python train.py --num_hidden_layers=15 --hidden_size=192 --num_attention_heads=9 --num_key_value_heads=9 --head_dim=32 --intermediate_size=512 --vocab_size=2048 --hidden_act="swiglu" --norm="rmsnorm" --norm_place="pre" --norm_eps=1e-06 --positions="rope" --rope_theta=7360.0 --rope_fraction=1.0 --qk_norm=false --attn_scale=0.177 --bias="none" --tie_word_embeddings=false --parallel_block=false --init="normal" --init_std_qkv=0.0358 --init_std_o=0.0 --init_std_up=0.0358 --init_std_down=0.0 --optimizer="muon_variant" --learning_rate=0.00577 --lr_mult_o=1.5 --beta1=0.95 --lr_head=0.00511 --warmup_steps=200 --schedule="wsd" --decay_fraction=0.749 --decay_shape="linear" --final_lr_fraction=0.05 --batch_tokens=16384 --max_seq_len=768 --doc_mask=true --train_tokens=127900000 --max_steps=7807 --dataset="wikipedia_en"
MLP neurons of a small language model. Each row is named by its layer, matrix (gate and up: input weights) and neuron, and shows model dimensions 80-175. Each number is 128 + 32 x the weight over its row's rms, rounded and kept within 0 to 255. Numbers have three digits each. A neuron's up and down rows have the sign that makes its largest values positive.
After each neuron's rows, "fires on" lists the tokens most often at its 100 highest values on Wikipedia text that the model never trained on. A number after a token or word is its count.

L10.gate375:168127102154080107139121133131125163091131071103100115088111153098128067071148141127120172176121176107166140119076163144147128092109116105126103115070112123124132110180064046129106154140141127170149082154108111102109109108087111152130036094115145171118120121137127119156159103117111129125
L10.up375:095116159183091127165147139098130135154130100123097141109151076130136090146128106144194119114020127062098119113159163111129108167197150109174155071117110116143098126114124112057103155159129146104077121108078077100106116144145151165154109141170153125140190089114151114164096133115100121133
fires on: " m" 62, "urr" 15, "st" 6

L3.gate55:143128093105157160142110069156106147121160092124153156177120201161121095164126144135141169179158087120081109130148173182103135082106121106186090085128112119131192084166144106157142081118171134133136157128113139107147142131140197136155177124129175155130087142060096067172169170098170155139
L3.up55:154098099110179119115161064117148149134132131142177121098144136130122108127134129107184169147137104150038116154100156154077115119162145135158115084136084130183121112142132059127155061099162132085133150151114151148134146144172095138141152209133111135147135099093110083183152143103171138194
fires on: "ase" 21, "earch" 12, "ices" 9, "ade" 8, "ency" 7, "ode" 6

L12.gate293:183090095096131119117138122091129130128081143111105151155113206081133151098138103133113145196126140129088117172146161129183184143121104161145170111091198120146121162092093104113135150142173144143068157118138094088163141175125145170066046124149102140139111126127155081155073102134131174090
L12.up293:112089114159083130152096144120111139125065135127111149133085062172145166145201099178176089132092123148112162151139158119121128095196101106199077097125186109145078150137154095113148116177067142115117228133156110114167192119103094102176103158169109152141129131160132137112151132140109132152
fires on: " R" 57, " m" 22, " r" 7, "R" 7

L3.gate22:123111109178157170116132104166116086101148115157157162123135129129152157099199127142125166125151041061172078109132082087167092105146118111145156111172081159177116119066155150133097210117094135126109130147116125124125091134066147158103110132145118108098125081108155112116189129116101156107
L3.up22:109133096165177212109122106184172090166149118157153181120198104113190120025176144119135157133101088105143110110180146091167120169139128097179173141177090112194076117091178194168108194134078142123106153127103112170110087161119126105150154078145105123120108073128107145101145173111066152107
fires on: "2" 26, "4" 13, "3" 12, "94" 8, "5" 6, "1" 6

L2.gate292:104161171101118134148124207170111129118186170098126126106167151139181151153154129094173159105146132086130128169119115160125079174108055124095130175124058133110108159139069127105119139139135149162082150174149041060111126135135151100146144102129102104142118091161137104135083101094079124110
L2.up292:144147093137091114134144099158136110116145139096140200102105094159149179109068102120087126121142094065165129141180121148058101118139126161136199152126067106142078099129125125168065155172124174141097113154122072130135116107088163107124103145177176093140079113115168135128116114117114168090
fires on: ":" 60, " =" 40

L3.gate253:070103081147159205124169124073119130156086125160160096080146126067104097081152093081158106164136119132133149074125151106135136101139147114137102133170101095129140164119112142114138162176069096079150069136117158084207163159116136184157122085081118108122169145154169127106111119098127153107
L3.up253:163159130117151129123117184113141111189168127132152113140129088058100087127112128114095168127090071106090123136053171115146135167151112096075160172171132107118140108163131089162106105146119192185137123121120111090153122181110131146111127144170126143147104167127178072155093147139102165092
fires on: "1" 53, "8" 8, "9" 6, "6" 6, "10" 5, " office" 5

L3.gate373:143201186050092108115173133123125144134137047180114100151061135111173125132186171132145146170187132121090130140140098146141118110170120112108100120110196086176139176164089155165137115137142147133097114132144111072134071102069153163149073142142120115075151127116123106171163157161114114110
L3.up373:107063159126111122107078111099118098137104105102089160119091106154119082062168095127122178097111126179180170204130116175167203117136131113172112155077150145109100158135154173092151151091085099103171106110125106104138154079117124140175080141168134209138114142071148056144175100149165120110
fires on: "A" 46, "ages" 14, "s" 14, "anguage" 8, "$" 7

L9.gate408:149132123165127112100117164149158101089108162148162212104093141119154101164089146144149162127116127122155171139104156155086166111143100085146139141127108117132108152145101158174119134147102067107081082121053147141169138103106100136213082166105145053113080119163111082107054120090145104135
L9.up408:126102112119185105133063129157158185130072161125107080117139163132115115183113132138146087150142046063103100085112120096120152160148123191156135108163094074096129074101164147095080139063130151139149166107150087111145129082126166204089149160105102141143092138157112119159092176145125129098
fires on: "en" 38, "ly" 7, "ather" 6, "our" 5, "ight" 4, "ound" 4

L8.gate58:202150117161168085145063161113103104097129177170090189139141070161103143130121117118114180130103124181163102140130150115123140126131194134131057125092112082141153084108165097085122173100156139116151142096089192091116084139109156113111098121167081205103156112176120123121120111135171180124
L8.up58:187160136116161148172095161176092117115116150146120125103101098169063137158192116120082172056058160052172150082155151091124131183110097179117093168174052187108157070125162131126131148136165151122162140142108176129162085199091114155119088129113154090141178146160089144103149150102186180129
fires on: "er" 44, " the" 12, "an" 5, "at" 5, "r" 5, "l" 4

L8.gate294:127098120153110086000067140126113135125130106127093157158137087161151088163148108125138171108111161157080161169135142097192147157120096160103155167163124084133149066068101116183115147133157153054139183187135120170131147171146122139111126129124053172159177155080093101135161123101082145083
L8.up294:126160107143082074104116121114142102146167155133129105144207119184124130093141115093173127138105157196045102135155167105186103144138148126102101096089069132121152119123145096102120101084153130148162127150190123130094066160162150147124137156082104101117128097072157068123117124104197141045
fires on: "m" 23, "ar" 15, "h" 7, " m" 7, " is" 7, "i" 6

L5.gate403:115160109128121152104102102130078099085123153150146130145085148178120149111149176192081148197130110134143144167103130163151133157119101084180137118100122091089232102112199113107110131146130138171100145091088114202082110145135178119135171135169129153165068182090130142107186108179113077086
L5.up403:119133119132097050111124140095155097136139122084122083155196171133094138110117099099123113164083140139090151147112145166170105097133149142163093094198141154161128115168086116114117063092100102107193134145065123124135072110139151080108182130081154123134098180093171107130127189150171114147
fires on: "ar" 47, "a" 14, "ry" 7, "er" 6, "ps" 6, "4" 4

L11.gate408:122112138138137076095128114127060109141127138067159165062122176127092095139128112153141134145161152120126094213093169170074072132108165124090085109139106061111157121129152134137117121144110135163093099094142179125148100090102117124159089126118119094122129183103133143120078110129211131092
L11.up408:167135075084112142175120137056076178150149175159134096090109114156103077120123120163173103147040160085059156068109111144087128104089126122137135136129109150129088076136123147068135200166137084120169096116104109143144094094115132141115137123149123132161144107159118133098099137142091195086
fires on: " d" 27, " s" 15, " th" 14, "r" 11, "st" 10, " str" 5

L9.gate113:106096136127132172115088198053086081111175170128162100086103166162123133116111178095123136146105104150101059141136154132123139139103073103144135120116085119064126090089098110107150125164065131119083151142146159058103085140136130092154126102095097095125121123133159138199157081146117079165
L9.up113:116123143102095128173120163113170114149119116119147118199118184142118135140125177135148114084120103082118118165153112125104148101160067036107081142171085075131116064153120131114172155126218141161075168077154126095122095091139135150120180089122156102160152134107134088109145114112093131145
fires on: " dis" 28, "anc" 7, " A" 7, "is" 6, "f" 6, " Ass" 5

L10.gate250:072151162083135087093189170118118158064127120126094143137112136090182099127118080157096119175145084124137165143152136108136109159119163150219137148162158145160106123095101143138098107110144147130107107096082189120140075126151103120131127177130076115100136109071157087131136111141130109135
L10.up250:129155091133126178131108177150076118144125132139094101119145070136088146106107127153139123120134082133074167061131149131109193123194118068202091195153147094137154103125151123088111115095108106158109140159124154140154135196136145135107140091153136083153142149156108162052122123137153051138
fires on: "N" 14, "and" 10, "ust" 10, "ind" 7, " all" 6, " h" 5

L5.gate479:110136192076109085122141118104106158096141138092159114152075174100098179074119132107103169136167082107168125114145092204157090105097184105117106116090097141153162135137126147136124159198112138129136102085149078130160160046139129137176163148149086087142072175149138124115137130147080123166
L5.up479:121130175158098136066124123133133149111137111117098163141062195196176156057104115149086150138129063079109063126121117160134055093151177132151125132167173155132162125237123209084102148131167093183127151162126128174107154139158079117140089127121141086100109137146123132086147141147107133112
fires on: "pr" 15, "n" 12, "w" 12, "h" 10, "qu" 9, "an" 7

L10.gate442:081203162202095092155126103142125096148118109130120169197103129102185169152124155202118130142153092149116091198125153143154133173057127172103167041062121129117142177186160166150105103141173154146127124130132154083057121140119150120095150181129076109159110133151082137142136126086114141118
L10.up442:068198123104117105129088140085106151121113133133095133161086220094144151176167104175161130128113098156079143157094158118098144155139138135129121099131148184185150106154150142118095126139118069094148122077127135063123117149090122075115160145099114154121144159114187193154064110150134142109
fires on: "ar" 67, "an" 26, "ric" 4

L10.gate87:083149144182156157129128097138119154117175188092162080116202111072097105163138143184160192157111145135128123181044079106123130112094177142156152151128138122098108136105121121180151113134187096144159110111087123149147184115135103106080126141052150063109119160138107113179129157092120086125
L10.up87:055091114109188140098141110120146208095136167127125125133147164090008145187169163191100105150138193163161033132158128159123110136169164127138144097144100140078093153138106076075108146166163101150137124072129104134074123140118109099082099111082157110101107133184157088085073120125200179105
fires on: "os" 18, "p" 16, "ra" 9, " p" 7, "pl" 5, "m" 5

L5.gate116:136174105082185117105122117130097074090136107170111130099145224144073124135134115189119118134144123099102093114118053152175124109124103160157176126153094067157087135132125145107113159129144110158099106145157162057097123124099104116099118156141099178172159124168120123167105077116172121124
L5.up116:111152162160112123095092130165080131064120162100144104139184138116137114172110128090180153161079129142097095162110112104193170104117120111126116112157069064108130139231131163110158099066158099145127134115123095100129124174082084121138095134136110088110126125135142104122103098200194073116
fires on: "en" 22, "ill" 17, "ad" 16, "J" 7, "b" 7, "red" 5

L11.gate339:123132184191154109142077160179162140135153134159100127115099126123130140106138047156149116135139117119111112117099088106136082129084175136165123098126142123107161096100101103114126151132118118131134113204096141091091156098170138160144114130062133108110120193156143134180110140102124125133
L11.up339:118083112157123158146126144115076168178157133155114129062125141140102125169105111131155116132139136178120074078180172141155125126182092140108104138090097150115174120107120132096103159092109148133123128207047130052124143141145112177148084107106132082077165075135084115105118139108111173139
fires on: "pl" 13, " sc" 12, " p" 12, " \"" 10, " Sc" 9, " imp" 7

L11.gate2:158066146111194101067119081172124102134103150177053119168083081137116141125141109121092125091110144152185208182139107147110153167118131177127146101058128128086126090118081160133116074117183098125125131175120115110083141110140090131150117156136157125190089098175160136114132099141139165080
L11.up2:119148126142139139086122118106059089126130074133167094120106149164115073149163087133151115116123119150141136157130133170121110135070178133091168095094104158106191158078114131093103135112103115091055160146186175113114148095103087090159100191169129160148141108126132141093179109075200134158
fires on: "un" 19, "ol" 11, "ished" 8, "ron" 8, "in" 7, "ar" 6

L10.gate103:138154102052143081138058194134126099130151105178114165141152164164155155091137103090098194156078146109081099145125131123079143093116061127125118138125132138170093128108157131129093111168162115102066147135156154102107108079081129151125165191110149111159130115118096087103110106060155114145
L10.up103:146167174138082153116180095174121095094200140127117162154126110150123136126092126057111159107123142133153127144177086131129165110099146110109138123147096112155075135141114113094156113177093117110095127184178158131113159104053062047142142129179092127065173212164084108117119118176178122138
fires on: "ad" 22, "om" 13, "en" 12, "fl" 7, " f" 7, "ph" 4

L3.gate21:181168132086122107108129126136131135132139145106092189080136147114110086131146178156089181096111143102132104207163125126122119202198161141148091154116115104143082121115121155108055129128098130163131146194114104106155127142076109078154175127168160124154138106169140113123130137067093140115
L3.up21:165145160127133051104125104140153138110146097173146162157113082119149136131081129135086134137149111035098121134133105148108062136166090173180197123085124112148179164134078102132094143093118162131045157182141139074126121159089141111192086123161195180118149076153163107175111125066165106133
fires on: " =" 42, " was" 29, " is" 20

L8.gate417:122095152085172114131056158137057187127152123150080117162114143101073167175152104159127135127115083110156167146072128111162093104124137158091102121114144162168225132164151166148149125188087083092109136102148120170125090130096128043108149080090129080126092172112115105129135138158118075124
L8.up417:083133190107113131111089180125113137111140084089136170136109168132139117074183128160141136149147124171126126158122044114133103110119109150148132182131116165128168081127182150087143100112151108116118136134140128167155047131090159167076127167128108072142079137113174142153056121146196113120
fires on: "h" 24, "arl" 15, "u" 13, "a" 11, "an" 6, "ne" 5

L5.gate453:133148097153145105140058150153138094100126136115083133092097137169097176172182106179108182169091116058098091110120120165128142091101141096074076127101117162184158127153128077156115137045148156132128133095100125143144199127092089153094064153139106109063120118079176172162146185122099189089
L5.up453:145158123163192146134119135082087123072192129118117160098105112148119160141166035140111157147133131108120145093162099109144178134117137112118117109120083115182092169121178080150137115076152152129134115105154131146149088153041108172146109164164110162082200093118128206117136129105093200076
fires on: "r" 28, " cr" 20, "os" 16, "ot" 10, "ict" 8, "an" 5

L3.gate232:123108112104131126136107137122099115104129150099106137126138137100126150103089089156135126131107090101089121137187110109178085128142173154143138155094138108146080162121126116106165128146153113107083134159133172134120014154131172097125156075162085101146091140149117090128182076145103174159
L3.up232:115124064179115177087140119072108126121142134145160140100162114158152139111166114129136177139161094109112140082109152134131154137123146077123187178160127141225070067177129130126124206128084145137099159149064122106136085145115125147154112080114123129153080096091164163125188168134122175105
fires on: "3" 24, "5" 15, "2" 15, "1" 11, "0" 10, "4" 9

L2.gate190:147151063119164162195153102101181104138109150142062153064157101081173133099117124077106129067133125116092153095120157103134144128156144159138132167107154108104105083182136076131126148149151116118170089172105164127091121110174114170116142133140118107167134098076150136136098168133107203124
L2.up190:132143134136135149147182114099138127163128169132138210120131073079193132114158101119100135062138130045091135167075136103211154160122142159095134146133133088062088124099172118092106136207131174137124145164166144072131118124152178154121081169107103126108084133082087079126150160164122117133
fires on: "6" 28, " " 20, " club" 7, "9" 6, "8" 6, "ersonal" 5

L9.gate323:107061100109146136115131122139122078149088112097107157129116087193111103097151088103143138123164146125110149122150149155103116155147134133196172091115145108128151091069100078077130177149203133166126146158106129122085155096126102145113138132157150080160117113114150145148148150080138150177
L9.up323:132151129139131172098092076149138143154136099069115116078096161073127130150090117114118123162147158128090103172159083132164124172105106156153151087056076152121055185093096136133148137127103171149116095053113147102134115160127093122230119147139140118140207143102168051090177113110180137088
fires on: "-" 15, "ar" 10, "ored" 8, "le" 7, "oin" 7, "ol" 6